MLP neurons of a small language model. Each row is named by its layer, matrix (down: output weights) and neuron, and shows model dimensions 176-271. Each number is 128 + 24 x the weight over its row's rms, rounded and kept within 0 to 255. Numbers have three digits each. A neuron's up and down rows have the sign that makes its largest values positive.
After each neuron's rows, "fires before" lists the tokens most often just after its 100 highest values on Wikipedia text that the model never trained on.

L9.down312:141123107074125146106136142133084084136149111124120172086145130142120179101087133105161101115156121117100089175150103152146105171127092112091144108131143120118146173122146134140107113114167132123108091072175192137086137098180129135162137115165112164125123160112138145123129164118143156102
fires before: " ", "0", " |", ",", " to"

L8.down713:143131140105141133112117160147150159119136113125106143100148177166151126157123135118092152116132097083115154116112167112135118154163107135134154107089118150129104138112110154144141112103119119117138146112143116165091127104148110116121099165147146103137117137128118142130128106126126143141
fires before: " |", ":", " |\n", " "

L10.down735:126105110100113156138166104119117140149177145106107148151122123120097154165084194155118109150122156131135161080131129093107123144087130139098112144112085165105120149118121143136099127111146095163151137096116145104158129128098139151129144165131113124110103136125131126121103140079074078156
fires before: ".", "%"

L5.down1160:108134139098086125123136098113131128138115142128131135118117127131111154138136142137158151090110114138115107149139131144097129140109153101144141178129136105174120087091133163080094119132167128109170036148171125153111132119119101119143162137112105152145121135168165182107126162108099112111
fires before: " |", " in", " ==\n", " on", ":", "==\n\n"

L7.down552:160091150091106110143102106081112116139139105143152171125119146111179133157128182135112121115111154073151134098124131103102115171122166133146157067141148164175115100163135118077124121126118093107146095144093127130153157171161113107109140148133141131139132110108122112127155098129152145117
fires before: "1", "2", "20", "3", "14", " "

L3.down1206:098121097122124128100124104153109106132142122163156131152083147133149100127106157132162126111082120138102112102137133146134114138120123168140104146140132152108128132126121146135149156095081115126144127101165104104123115171120111137131121135074115134101130149141144137091178121125109124134
fires before: " in", "==\n", " ==\n", " life", " and", " "

L8.down897:085147123105104131108170108119081126153166150106129120111129150141134113118117155166142148130129110153107128109153107116162142082138092121127129196100134106085129102125139150124095169108109163142097163174073140146150173125075133148144125127114146179118121087140133134140147125138124109157
fires before: ",", " the", " he"

L5.down1164:108110125138156141093154125137112143061101130112132105120108089161126125088108142146171132119067135126142112138123089117117111098138099150161118151106152208154169130167133128121129179114146155155104160116076102129147096157124173137085142110087151137133139150112141079140119128153108135126
fires before: " |", " hours", " |\n", " in"

L9.down419:101144091103114137134094102134132101103114116135097065139172136104116122123117151112120126118138138107064076136140126117099117135132150093083137119159133086145144128097135138140157126148133152131175134091131136113136098139125143107137153124059169136162115128149142151130143101116113117126
fires before: " ", " |", ",", " |\n", " the"

L5.down18:100141138076135159151114092166092130164135134174124160165169132128129143122160115125118073084117103103123104118130123150138115164125113128137136118149167167104113140141106127116100136167149158159171151134181178150114113141114145140166088126170146114123119136090124110129147142105084114119
fires before: " ", " |", " −", " the"

L9.down714:108121118127129139080139140096081135105130147140128170140132110160128119126115123129177113091133158136128084122122084096151151120140138169092093089162120101100119096112147136138095144167117134128115122114147121149089120114137104121119165122128139153105126143138140153113147138142148162128
fires before: ".", " |", "00", "acts", " "

L7.down52:119136109154095139144146171139175098125131102136174137120147141098120172145135110124077140142179162141114142146132149084112146087125130139125100099126153116100166112163154139149100119121117128144133118115129151109146110120124109101135112126171122136126142147126129094103125117095174146120
fires before: " ", "19", "):", "18", "20"

L9.down368:148110135152162130137125097146161136091091119118103094145140134104119130114149137139122167130093161147133144132115108102139142150103081086078114084127081115127138111146115124144126127138127159154150106102129125132135081136159110160092146120116156117095127126097158145153124095121096135108
fires before: "==", "In", "A", " ", "The", "==="

L10.down640:169160116115132113114142161129188130117126089179146114116106139136136129105137112172123161117148154087139121141123103120096101109129097159127125147118122164107117136146176143159057109129128099128096096100133114124086114096119133074169131099149164160120147129139138134139123110143138110097
fires before: "00", "18", "02", "19", "03", "01"

L7.down76:117174108141125108089148116154109151140150108101160121122119170132137099116110116134115150144112138157153115126131119113150127115105153131119128131107167172114112120117123115174149130143131133126109141159151078125091163150121148087152155184119111138110126121114141117091128145117149111118
fires before: " |", ")", " (", " |\n"

L7.down44:135139120156123157141139088119133086105132128092154112123125137130146106112135072097143138150115138168105099144153133151123137137104082182147101159121132111144171116103160093078083143141147099185112107167128137162167145152107166126125127112163149157130136153062140142121131131124116211163
fires before: ";", " |", ".", " |\n"

L5.down935:120142085107121114164118143116136119102153122173128120140080131155143148105115094147159160151129100149107132157150174151098108089128129136118063135140074110094183153136117091130106122106132119137157137142129148091107149093159113108132089103100134165113110133133142120174102138090131156093
fires before: "==", "===", "The", "B", "In", "|"

L9.down390:159136119117107128165102160184170131120126098121102155168120109111097120133109135093130132110130112115137130102139113129125121111098133110175087107115128095161146092118125139154142139130167090128101151128096128140116128138124091085132092141160118137130117152114145122122122106137149142144
fires before: " |", "%", ")", " |\n"

L8.down1176:090116153132137116151163161162153168158135134110096125164146116084151136146057178157108133152126087148121168143156075108172091110094133073121101149127137085124133115119128119086132119139099120121129129168099098122103110160096126148116108127155146134138141081107118104126111136156139117144
fires before: ")", "%", " (", "%,"

L8.down321:122139132120144143091127090118128115105148161141114138115131129139096151134119127115094169120146130148129132159139124135156131154154132098146125138124137113110137124112097113133121113115124140148122163098164133118126123140122142152122143132116121149107147122096110142113146105088113104065
fires before: "==", "In", "===", "A", "The"

L10.down742:120167115142109129133152127124117134146115168095093116109135090122177141170158143112154147096109141111119122105122126113074126135129118140125137093125130139127161157120111112098148103096136119142132121150112092147097117144110166155148136153130096144181159125119111120130165139155145101168
fires before: ",", " |", ";", "."

L5.down1101:138094153117098152141130126065127109143090106096134115127104113135131137086085102125104126159141064145089109144155114128161117144089134109133125107139119155165135096155120104107132110148128143091133145119110126109135157066152131127152134119167086135149108122144111105103117162114166139145
fires before: " |", ".", ",", " (", "0", "3"

L5.down931:130096112106140095118129116113117128137090114121128190111136119131112115136113111118144101149080104106110130137147108097134125150119156149111169116128121138113142083156127156150085146131144156114100139141122114180116139160087135121131137130102151155160150163160128161115151179113097139143
fires before: " |", ":", " of"

L7.down1186:126138104138110124078114128139141095114119083093117171098202149102147080131161106113126156130132151146092127146115133141110129152126091137137139109118091135154106140118178136118091093148134093198139171078104098081083109110132123152132128190102134167110160113137092105146107089162116131130
fires before: "-", "==", "===", "|"

L5.down924:078130162109135143152156161126106132123106089099136121099081118129139139126067108095122148161120069129129135112109161137130110098113148128124176104170142113128105124150116157116097132117122156126097113086103104175150173123127157136116115150115086096158161165118133197148104158107071169114
fires before: " |", ";", " |\n", "\n", "\""

L10.down1000:150108133106123174122130136143145140097135122123156116131128086118148105146197171153128147143125102150116128144202113122182125165133050110135115147126129138114114134125053148084156149139135091211119168129110115123161110134180090158144104099143171129166133173126149126144181115149127094108
fires before: " |", " |\n", " "

L9.down825:133130150160145131145099141106103074134127136141125181151111144125156158155125114144120117094160108144105104132135157111124129113094152108159120116164121125113129118115122129102100110144109151117148171132124115132180135119104108098164149094108124100133111119088137101126154133164141107107
fires before: "0", "1", "7", "3", "2", "4"

L8.down755:141117144128139113129068131118134167106131162168122171158151122159138132119130099115084137111118123122116117129115138160122103144115135136102144090143097136141160132110099103153179143110175136179106120128133103119134099142122107125094117101143140128131101124116171126123120119126146186099
fires before: " by", " to", ",", " in", " and"

L7.down870:121131148142148116129122124119137123122128115121128127136146122125134140112112117125095132109110145140129131133118152115153139125128134090124103150136140124127127132132112132137135150139148127147128151111137119130125131128118137137120144128107131130106138140118106123149135128072133130088
fires before: "==", "In", "The", "===", "A"

L9.down855:105139148127130120136118116123153119134122115128129133164130129118130133124117113132104112140109129134129129112120152124163131126116150089156105157122147121125113132139138138119140161133157112140143155126126102130114140137127147141115128131123123137117132148121105124139134116082131143102
fires before: "==", "In", "A", "The"

L8.down758:105127134144132116139103121130162128125120128118120117150130109114124129109133133140099116119083137133120140120106150104166108122131156082144094128142142117133125136137126162137141144146150143173137131125137131126131127130111163128117140135101144127109153139117128129152139121093121129113
fires before: "==", "In", "===", "A", "The"

L3.down646:122076131124118135131121070133095125140142106114106112126122143151149130161099114106116133117051141087147120105140125159097139085131139131117122128097165117097134133137108139143177140141129139136169091153133124097116119124162140134158127188145118188115133120140174158139131114166161153164
fires before: "==\n", " ==\n", "==\n\n", " of", " and", " career"

L10.down109:165124155099147138120103106110096167159092145132099115123139125132141133124138128149135128118135144099146084117127125152105136142136173133135147110116122118108081150142136132087094145111146144115156123144127131131162122124129167085115135182099129148138103091134110134137098174115139104137
fires before: "–", ".", "%"

L7.down1034:069157131139127165156156121069179146132138123146083117088104097118146115120134104143141105161092096146129137104174114128153088093157116125142135141131142085116149082148124133127111115125124150122087117131115128151148130105145098125178077114106117090141126172155092117110115129135142113129
fires before: ".", " |", ",", "–", " ("

L3.down167:112097158119133095081100125135172154127148151130154134106173143129141123137134101114132112137143123167097132166110105081123086116104189058152089134148149096113108131099128126123127107150146118143091086126142148134145119089124123134098139145120113148150162117124113114167163139110150129107
fires before: " |", "."

L3.down502:126186128112155152147121157117115128168117156147167172114148176115154124121101106131165112125123113126127117124130082143119120134109123155143123134124125100145143160112126143144099084112127126183131127114128095127120118115149115119145169125128147124139139166190156109148122103140162117119
fires before: "==\n", " ==\n", "==\n\n", " and", " "

L8.down123:109127092086126166138128158143155190125131119124084164098130114096119171153137128141147133123114096133145144075130108090151133120132164128134111145105110100097157129086164144106163089105168133145191093113146159121121112100187128143117097084142132124123073164152135097114083103107135105132
fires before: "-", " |", ".", " ", "–"

L7.down47:137121127159119151134118114136143131146120162148124134104153184144135103115100132128092150110120115111100121160137142116126129096162093113109166092127166100131148096144140134094116114140161120120132112142174141137103156149150141094122130112151112115117089119136103105114194115132124144123
fires before: ")", "%", " |", " (", " |\n", " in"

L10.down1133:120114152148126132112170157139129099102110113158112149085122151099157119124160090099170113103086136115116110137113124120102117155091146091132158083161141110164147121102134123146160143091126104133107123132133151136126166132116158153157127149119142132120137130118144133133102157152126101098
fires before: "|", " ", " /", "z"

L9.down23:098130095155111093138120159117127090093185163076136122123123117111100130169132122165102140088111172101114193116154120113129148129122133138160152166097098091098110104124095169106099133161100122133143139121148104141124095123177122161164144144093138120152147163173136126097139120097098152076
fires before: ",", " in", " he", " at", " as"

L9.down432:111123128105092055121108126115117101089146102134138126120155136060149170103112165102125111147140098148111071125169154114134121144130130091147113131148114118103103123181116109101152149100161137148126116116112113142108147068111125113094103166132124123126131159086130121113137141166099072131
fires before: "-", "97", "0", " |", "rish"

L5.down293:133153080140138139153149110139156090124105159133110159155131122148128110164110120161156142092125100107163101142120121095170130142116124144106174175151132149111099179167132131161148114147112142128112156110126157139136099127160155135113136117148169136114174131124110138121093115137123127138
fires before: "==", "===", "On", "In", "T"

L3.down577:148126145073140108110084137096145147131137115161128153114147159080140114122130169073129117126170097131163123114113107124079126129120127135139104144096137115107156128093101139128100145131160106139090099131167109134145162127153135142096123131111112149105120119068121099157157109154062125140
fires before: " |", " |\n", " Madrid"

L9.down1022:127102159135110090106142136088124110109155097137148131129153210122127121104107143118140138072120121072156101162122113148085136137106136151111158144109125117127132121138138146087142173126124137139144112151146166143125137142141155093135107116097121125147108138148157103127096084142117142134
fires before: " of", " for", " in", " |"

L5.down1082:145122165138111121100148149138129127095149097173160128168143111169129136101131122135143094149117129150178166158105133192170099094182117111114164101117134100091121123098150085141145112110128112196154102118147111108159135116132117109119123167082129128119149147112167137153170096110087140151
fires before: ",", " and", ".", ".\n\n", "–"

L10.down723:099160102091111137111121081122132149079112160143092090112126155119090114123167105107131146155136137136125132160135162100126162118117168081130114148109131127123157120079115160144137121109134143152084132172136152140094103099090102109135136094146107139122151185142124174145110160136117127101
fires before: "|", "\n", "-"

L10.down236:130122133109124135109121174124144136136106111163111120160145113135118120106096125111152125118084120111087117174110122101081110111134107151123137160142120123164107173116081127106088142091117137116135155094107119118186112165153084085142133133108153110153098158139145122096117126102145098108
fires before: "0", "1", "2", "3"

L7.down553:101156138172089139118121131141094155135095146171110123163111109138152122109160150159148111127126132200111133105147112108112183144182141126108149124131127113064129117103144132130177145153156133125154082100102151125135157133113115122152133143089120110085109081167122130154174131096089070146
fires before: ",", ".\n\n", " the", "."

L7.down765:089082115155152075117110144104102127100151152127132124169156068142142150111129117137134107118155148101122137120128132118130136145158101150122129102162108113078157102144113084074137122185114176165146093143107143123129133120160115142135146123136132113124165118153104141127126151140109174133
fires before: " ", ",", "."

L5.down457:127133109172146130127136099112143148114148105116144121156165147095144104131111098127112156131124138121130155108165129103109170109103129119107123132095136134110134166176117132127049117144136164122085098105145141121135127132148108134169132117154109108158097134135110141090126113151131153154
fires before: " |", " m", " (−", " (", "%", " in"

L7.down108:128153101113112103117168088139135159103143127141137128126147080117163153103162102122127131121093115134120162146131147146144149119113135150090134117062143128076096153103138124161082093109095136149096142123117109163120148094120188126147138149102119160160108142104110149130200151111101125122
fires before: " |", " (", " |\n", ","

L9.down502:187145148111125114111095135162107120097109084149155135139080131165114152147138105154121150120135136106139176111128140141112142144105141080121128121141124140117102144126151124112196092148158142140134160103088135106118090103114147145132106109119125141110111107131137092092130143152139150089
fires before: ".", " to", ",", " cm", "5"

L8.down272:100125159115144135166148123170108135063135146138162120129059111107149071149135117138135117183111134115098131146102086117128137085179136119128149138143110117115099118149103137158120112148117107126142122119112117069124113156086149128133150138181121151149140147107117097120191165156130123134
fires before: " |", " |\n", "1", " "

L5.down394:153069116131129104105110138117152130092166147135117156125150128151149145107105140108117120121127154137091144157129150128123127131152124143162129132150165155126181102153120120093138116114152148130137120150141135120141152098136143082132141121150130067133131143099101151118139139103113120100
fires before: " ", " \""

L7.down689:145088135121121100109099139131127157106149098123162180117125147142104122145143119112132148124123131169125129150121113062139120137129156128130126147109123165131177104192156157124125099113125156115108101148087112108140142100131127125145140135150086144129128106099132157130105170117104121108
fires before: "===", "==", "|", "="

L9.down753:132162137175177089113104118128097119114125117101135104148144131112155102091136128110160134132120124128129086148131111142099141153117164152126109132105123086143134107108075108137108112143158080148117158114116104124099128138147128120105092121162100126147125120127139112159145112109159118130
fires before: " of"

L9.down1019:118120123098165129120130105147165148090122118162143112155154121167128155092109097131170120175147155157117110139157113146127133127119164125089143170142135085136125130143101110151120092148167136112147120113140127165097098088120131181094134086107137128168085113109153141158117122132110129119
fires before: "|", "-", "R"

L8.down501:128085097082126110136128137121074155144188159108138091141153126144135157116151115116100097158138154104152166130152093125125140139126088085118083139140133128175128136146139169104104104140101125142147154146123141138132086127148125105124143117104087159108131159131148125161141135153165143157
fires before: ",", " in", " of"

L3.down304:087143105129106123125140140149140128108150091167146169127142120140148149135164100151122112091097123162111122111103105134060162098116124100155087103151133132126149157079113104153115123152097134172144106138136131126117148153121156168135131146102124074161137104107142143139149128132101148151
fires before: "==\n", "==\n\n", " ==\n", " and", " ==\n\n"

L7.down401:113114104080164120131122086128113129140111112101149159110155134088152147136153141123100131110135113116134160089133117112124127101117193121181126139101129177140136143128122143156085118118121085122107135091123098118150137112144179128139159145154114145136099133132105120111150103090151178158
fires before: "20", " the", "19"

L3.down615:093155136129099158142144113123117123113108143147139111111100141114105131142110152117108130118104094122117136121133138131138099141138114146144113097090116136158122112129082125152130130137116117105149132135118108142119130130139116129156159183151126110127115142165179164154106109130152171125
fires before: "==\n", " ==\n", "==\n\n", " and", " life", " ==\n\n"

L10.down477:131112114116129130123141137151110133143141122138133134113115156119132146144143143135147102117155143136137128106104116124098137108098100167143145106148129119144126129118130093118120100157105139112117137124095161112137092146147106105143117128139117141134106117149134108122126155181150104144
fires before: "==", "In", "===", "The", "A"

L9.down921:130167125143093129138165181114124174137107119111135131114129124147153156180112128075146115176089108088095142150099116124192102152128145121152175137152141126130106151128124171138163131096095134113155129135148088160108139127123083116080126114148127113141086162109110094123138123112110107136
fires before: " ", " |", "14", "38", ";"

L5.down893:063131127158103107137119125114156130146117103124152125071068129131131092092100126143105099187124099138102120106171099134127107129087137138116169170150098083141110103134106080151105120106122117109114153112152137127136144137128124110111104117126098118136137140175091170148088144110094188123
fires before: " |", ".", "–", ",", "7"

L5.down864:137132140153091124147122157124131142142145138185144126097140134141094175144161157111158153130150115110090050138145147156140135136114139123167137114126156164134087126126107118133115144170116142135142143167139189117100164109132091151127117148131076110143126108085177124151101136097177212073
fires before: "==", "In", "===", "The"

L3.down136:126159173157132151124133086114105139114120135100149152114134179092142141141172118110134148130130154106124129122105133131137146135147083148117149176126147121125148127114100118167119145124088115137155135103113085152090100145131172159205167149145129140153126133140152112120134125121075123105
fires before: "==\n", " ==\n", "==\n\n", " (", "\n\n"

L8.down565:163116137101086150102138105174138084133149087178118121166079106131095090150133150138105150152144138135147110123115127131078167131151108110125130133139102122111146124150119122138164100145136114098136114120122149093113127111122126102134155129132169173096159144139120139156115131117132141134
fires before: "19", "20", "18", " "

L3.down946:102137148150128155092101154159112084127130140140127163132107114107118119164152106136138092103132123151146116127106118160121136113094136111139108120130095146117221165081122110091098152122138135132118149138124171136147150170127105133100120121120125115133135131079117129134150128106145078164
fires before: "==\n", " in", " life", " ==\n", " and", " ==\n\n"

L3.down731:198143117170123141152092135145100111119131089147096085141134137113130144185139094124095147141109146131147106132127145181132092116141147147147105103164155113115191166138127133146150096138125145131079113108169137115119117107161111112154120080129120170140145145051114150129142106114118116134
fires before: "==\n", "==\n\n", " ==\n", " |", "===\n\n", " "

L5.down783:150122153135117137117157118147096131111129140171106116140139118105148129135131125115139118141090123139136127133126107115081131127141129138117086111076130095106138113114110125129135168124090110132126148092133121108119137134135112144126100123100115143154143098120153091123116121137106105112
fires before: ",", ".", "\n", " in", ";", " ("

L5.down539:129110136113098177156115085137139171107143136102158139133138119138156133139114125083165092141118113163110118159170122131145145124123095144129150110105107118123144145190109139081118133186153122136095119127121147105105101110136101121106110126128131149131115140103159129073120134140106105148
fires before: " |", "%", ")", " |\n", " %", " ("

L9.down918:125090134179148110070146108113151149164136119090101110069104135136116101124140078105178134118094126148137114096101118122151102132135103139105104131096124158120157109123099104166147067159120115162090117104185149123097119110163132109125091118115143145157105158162125125163158127137104131121
fires before: " ", " |", " a", " of"

L5.down844:152131156154146149084135093166130177132135132166121141098176099132146133150159160144131162096147093121134138111077144105135140181140143149136096099122099145116119134112146164134156140135164135135138133122116126090126098104131109099137173171105155116109139126125110074087129141119155143104
fires before: " |", ".", "–"

L10.down68:145118110138098126111140156130127136115119145155136132114096129112115121155143100126173120119140120144143138141125114155084148148127129140137155091158134133105116116142157125117094113126117143139100120156120134158147143120157118137133091103125111123134131134117189114121144187143123154184
fires before: "==", "In", "The", "===", "A"

L5.down892:093093128102106137096151123134144152113160111160121179124122149124129148138170119127109124131131117129148127106130153106103117126113131074100138136156077106125129083130083148148106135117150134114121123165101118116148143081099109128137129118149124106115074132122162111139118139136048117122
fires before: "|"

L8.down665:151134085127138110108092133139128087122119116111126189121136121157128148127141120103165092091118131105100086090101114140075118135111137186135136131136143130168115154114116132116130136147121136124159148107140130121116112177142120119159147102133130149127141153113112137124144189128113108145
fires before: " ", "0", " |", "1"

L3.down695:116105153115143115127142112087115149134163102134145136103117168157146098102136125161155135100160118084134132145076102118149118112085151164152112162147157140124123129132127132096116115159127123122112156118121164130147133140131149125151118112110113107142150162090147110150118130109115105095
fires before: "==\n", " ==\n", "==\n\n", " and"

L7.down742:124097144171112128112122102097129148194100104132133124098122125204111135131132107102123166108107154147131109159119094130079130120130115149143125162068115147110157147115137116131133111107115116162124157107124070126110135139159125089129135162124099162088131109122130157132121152102147112156
fires before: "===", "|", "==", "-", "R", " |"

L5.down21:099120125138120132110169145104148126145147115060147104168126150138144118131128102133183112119103153137128162128089134125135133159133140113099161136132160130129135144141102128140089132163174121109108142100145135177159091113117126100131122119140156152107116137134104133087143128171130114133
fires before: "==", "In", " He", "The", "==="

L9.down662:135156184110158125120124102169133152094122130139127140130110116217130177145116140107146171176148123130108125143125151096125118076170101135118091147143128109104142107134123122104151038145173126108145136195124159092113122122135119135128125135097177126092068146158134134092108100150155118130
fires before: "|", "-"

L8.down637:108189139098125130137101072109122104148162153130134150139148096117099068140130119151126106103143131137098094117149100134173122165145164127128107131135130173093122094122122165111134108106115119180108128115095093133147155104124129090098132107134119116121133168162104090122134114078142102153
fires before: "|", "-", "===", " the", " The"

L3.down308:126119115166068141144126125124156103117140121132158154140114128126074165129107167068133126119150095107145144096131124123127117161115142170132173128152091143151148111141113114103174125162127150163124129161104113141123154130149126120157137141122158105103145146129166113122152125127123164105
fires before: " |", ",", " place", ":", ")"

L3.down76:122134134154156109149078125124172121091126070118104157129147167146144140093165129170113123108122099078146128165100139149122102130143138141127100097161183113138104144111140134119113115189161115172114137147137152125090116108135126106134150126118136180108089132082076145148152128131124154105
fires before: "==\n", " ==\n", "==\n\n", "===\n\n", " team"

L7.down698:117126106168106156121127129141185126090136180139136102161183140157129145147149112162152154139142121142113141116094093135123115146115141147136083155165139149113136065086096160134086140128137147136141152121151131120154151135158139123127102167129148126113138133114156139116109140126159135118
fires before: " ", ".", " –", " the"

L7.down520:100140150122122125118163125160119122133138159171135117154166164171107124116115120155145118115145142128125083165127110146125138142154103110131128130151129116154101119143127084149158062135123135148132148121105096165121149140124130078157088165177108132115168136084157134186137138125131139116
fires before: " of", " a", " the", " to"

L7.down306:105118104095137115087119120093118121077145174139104137155144126126105087158120100181144124115105132110085131123106116096102145116153109155140126096129115124120130099100156130133115164139123135112125145093103101118137174145138143097144114136168163117114163090119136106136131112123094152144
fires before: " |", " households"

L7.down1221:122107107117117113110139153105108107171164084125104142117133126116096130108142111165130117116115149079089080128141108125120142149098125174148135148153145110179121144135134142161143087127110109129150097146091148132112121102132105140144144139150113118129136136098121111128128091164125119123
fires before: " |", " ", "|", " No", " Pal", " at"

L9.down611:136117112116126147131122116126074091113139111086099095132091149080122091111104114111123082152122178166098111154096129127169110154134114125088136111119109106125099122128107097099136137125131110083142161125139131148136113137085115120148080152129127115124151122103152140115115142128127128147
fires before: "The", "-", "On", "In", "A"

L9.down737:076117138126109160157133126132133109092139087110138176145141144134141108159127096117116115141096108115135161168146105125116162074158108101142126110125102158132099122132146115128088131147153155096117143110133118123154130139103150178126133122125166131146148149113099117150141127128095133106
fires before: " |", " |\n", ".", "19"

L8.down1035:113128128129099125139123120124125116119161141153124147119106124095143117104115138095131117130124116142151150095132107115106124128106123113119129092109153117089085124153107112102090140126128109097122120126122141130180109154158121086137127129110129153144129152081133155098143139126093128128
fires before: " |", ",", "–", ".", ";", "son"

L10.down713:140142159147138122158121129173144087127144167147103119099106132095111113120138130144170114132119144143137125107132133116096179141147103113130102192182141099189133138150140145145155086154148109133145103144141131163140182102096140167114104137110130121137128085115141139079094166135067169170
fires before: " |", "19", "gh", "18", ":", "el"

L8.down643:178140125115101133081169108123123146096123094133135132123158119123142114122136133118147110165097152111129154128113109119140149110140112092063132155159099144155130118118141165099134122129147146151092143141146152088099141145168136115109097104124117132133169111147131129138091122130129141112
fires before: " of", " from"

L7.down1203:107123091129145146150115111095131087096098162112126114111106129078165110142094103175099118175157093173133139158140159121169119137134069094128118125160159148132127086079101137126185122166128167138125130172134084077147102069156115138128154118130119127161132121117113105108120133099130136108
fires before: " |", ",", "\n", " |\n", "."

L10.down694:167135140140117129140132086149130093111184130074134146098143111108159114120137106085112108132133111102107098117116137154156117153159136145129121132091156142148104151114116184131108095117112148111129166146107101135113135107131079117135114119133130137145127116126070132137107126167124122093
fires before: " ", " the", "t", "19"

L8.down892:155133106164119087121163092113123087101125112126176115131140097108100110156117112133148144111116134117120127097123119108123167097129108095128168112091164148153175119122124134134122104184134069178103114113137103084135138116151138100174162130112144128137115141130123127116131168091097138144
fires before: "19", " is", "20", "18", "02", "kan"

L7.down315:113125105157140084145139115117127081146124132121106116131131123095133137110140117115112111132123078129135108119129143141164099156122126144136124170114162158141117122110112143129110133162118200107145107120098139145180131098089127118126140143110144125169150168119142146163142142096141110157
fires before: "19", "20", "1", "18", "0"

L10.down647:092122121152106121145127148126146126127129113147110139120111144133128139157158121093151146169185116140073150125111107112176129134104083148098125117159128155082102095113142132089123104174118120132101135146114135105128144111144117098150163147160119116170127094176114094128157124134128164126
fires before: "==", "In", "The", "1", "A"